Weights of a small transformer language model: 12 layers, width 192.
MLP neurons of a small language model. Each row is named by its layer, matrix (up: input weights) and neuron, and shows model dimensions 16-143. Each number is 200 + 30 x the weight over its row's rms, rounded and kept within 0 to 999.
After each neuron's rows, "fires in" lists the words (lower case) most often at its 100 highest values on Wikipedia text that the model never trained on.

L2.up4,234,184,168,153,232,197,221,185,164,212,191,180,190,200,208,151,190,236,208,244,239,203,219,193,180,240,233,271,215,156,198,186,182,221,219,182,185,230,204,185,182,171,168,188,263,277,170,218,183,175,156,196,204,158,221,160,228,174,225,195,209,216,174,189,206,142,191,202,164,187,173,220,238,197,176,258,253,208,239,287,167,147,234,202,195,199,157,209,219,222,204,156,197,241,184,210,227,226,234,223,224,200,227,196,172,197,201,173,213,185,225,298,138,181,196,196,266,140,166,192,231,207,221,192,270,203,225,175
fires in: "began", "announced", "started", "helped", "continued", "retired"

L2.up396,181,180,222,220,198,247,196,179,230,186,199,212,177,197,150,226,210,208,190,208,220,181,192,227,214,208,209,281,219,267,246,190,235,230,180,201,227,230,208,187,172,240,166,193,189,189,195,232,215,139,143,186,219,195,142,227,242,212,188,218,211,171,208,229,180,184,171,230,197,200,229,212,245,215,199,224,285,151,238,235,180,161,224,211,225,181,156,195,181,207,214,187,229,190,201,238,171,244,198,119,200,204,209,152,140,230,180,188,186,191,192,197,211,160,209,197,198,216,161,196,219,194,184,183,204,174,186,228
fires in: "he", "his", "heart"

L3.up499,200,166,193,164,204,190,187,173,222,215,230,237,122,181,271,185,198,241,198,175,210,142,163,196,157,232,270,278,228,148,206,213,160,220,165,200,255,208,159,187,185,171,166,157,151,191,135,218,197,135,199,212,250,189,200,205,202,180,210,234,204,209,215,219,214,197,166,198,203,275,182,178,186,226,258,218,231,177,158,220,192,198,188,237,241,217,158,184,204,204,220,202,210,188,227,215,199,165,252,216,187,170,177,255,199,143,191,179,184,156,213,186,158,180,169,233,248,170,194,205,211,196,153,190,237,198,238,186
fires in: "until", "when", "after", "before", "usa"

L2.up508,212,174,188,204,222,204,163,216,171,193,227,209,210,187,197,175,236,282,196,199,124,201,201,249,176,214,220,199,230,194,150,232,204,239,198,221,263,219,195,155,168,173,189,227,209,214,147,177,240,198,234,217,186,176,194,214,224,193,144,206,195,154,215,177,123,220,231,211,231,145,160,189,175,234,232,203,214,205,192,268,183,224,183,193,149,211,193,162,217,248,209,206,270,211,172,195,234,173,145,210,192,142,182,230,205,228,238,207,219,154,225,185,183,240,198,202,200,170,197,204,170,194,186,219,163,191,190,200
fires in: "but", "made", "making", "telephone"

L3.up13,119,162,188,152,200,194,188,193,223,169,223,269,152,199,194,208,189,218,209,243,166,211,190,221,178,218,218,234,254,194,260,184,222,207,179,193,262,226,203,168,191,219,231,147,255,204,183,200,185,155,164,190,218,223,146,234,199,215,220,228,218,181,176,178,192,177,207,221,171,181,183,220,224,186,197,217,189,236,198,207,201,217,235,198,252,165,165,226,206,198,217,192,265,180,212,224,184,192,177,159,234,226,213,169,157,259,232,189,146,199,251,188,173,252,177,238,220,187,229,210,141,155,201,200,254,140,227,175
fires in: "m", "mm", "of", "km"

L2.up529,162,227,163,169,138,239,207,200,192,203,237,178,194,152,190,222,275,244,196,229,191,209,184,169,213,199,247,218,246,243,162,211,185,204,164,222,187,247,191,180,160,237,182,155,133,222,223,186,179,159,222,219,212,156,223,177,244,248,217,160,234,175,181,162,214,200,175,201,203,213,174,176,194,215,212,153,200,256,236,209,193,163,214,176,238,187,185,220,199,186,241,145,175,170,197,197,228,230,206,163,169,164,247,237,172,231,234,205,231,235,223,200,203,187,212,184,264,182,205,193,248,156,172,240,196,185,227,237
fires in: "district", "bishop", "site", "library", "college", "state"

L2.up133,209,185,207,189,189,251,205,211,205,158,172,208,195,191,213,225,239,214,168,237,171,178,211,164,233,200,214,175,229,245,223,172,178,283,197,193,207,220,193,186,256,238,171,188,167,253,148,162,246,159,190,214,181,191,190,203,197,209,170,151,190,194,203,236,237,217,202,250,133,183,169,181,211,158,182,191,229,248,149,210,188,149,246,194,203,245,131,223,239,207,230,200,237,183,205,204,192,195,207,189,241,193,247,182,142,206,179,160,190,167,245,200,179,126,171,177,209,195,185,200,202,169,174,175,209,168,231,202
fires in: "born", "name", "award", "known", "medal", "song"

L7.up489,236,169,204,229,206,221,198,281,152,158,213,171,148,211,221,256,192,195,230,202,196,166,220,231,232,232,204,177,183,179,224,142,138,215,155,207,197,181,188,182,135,200,138,203,209,185,183,241,202,202,232,188,228,159,202,234,226,188,200,201,217,219,228,176,214,169,227,193,199,199,188,218,198,194,241,194,193,215,194,149,201,194,202,133,193,238,222,257,220,201,164,198,179,221,266,222,193,199,200,221,200,188,247,249,242,223,192,200,267,186,210,216,160,207,191,191,169,164,154,152,210,177,171,175,213,126,232,193
fires in: "more", "most", "very", "counter"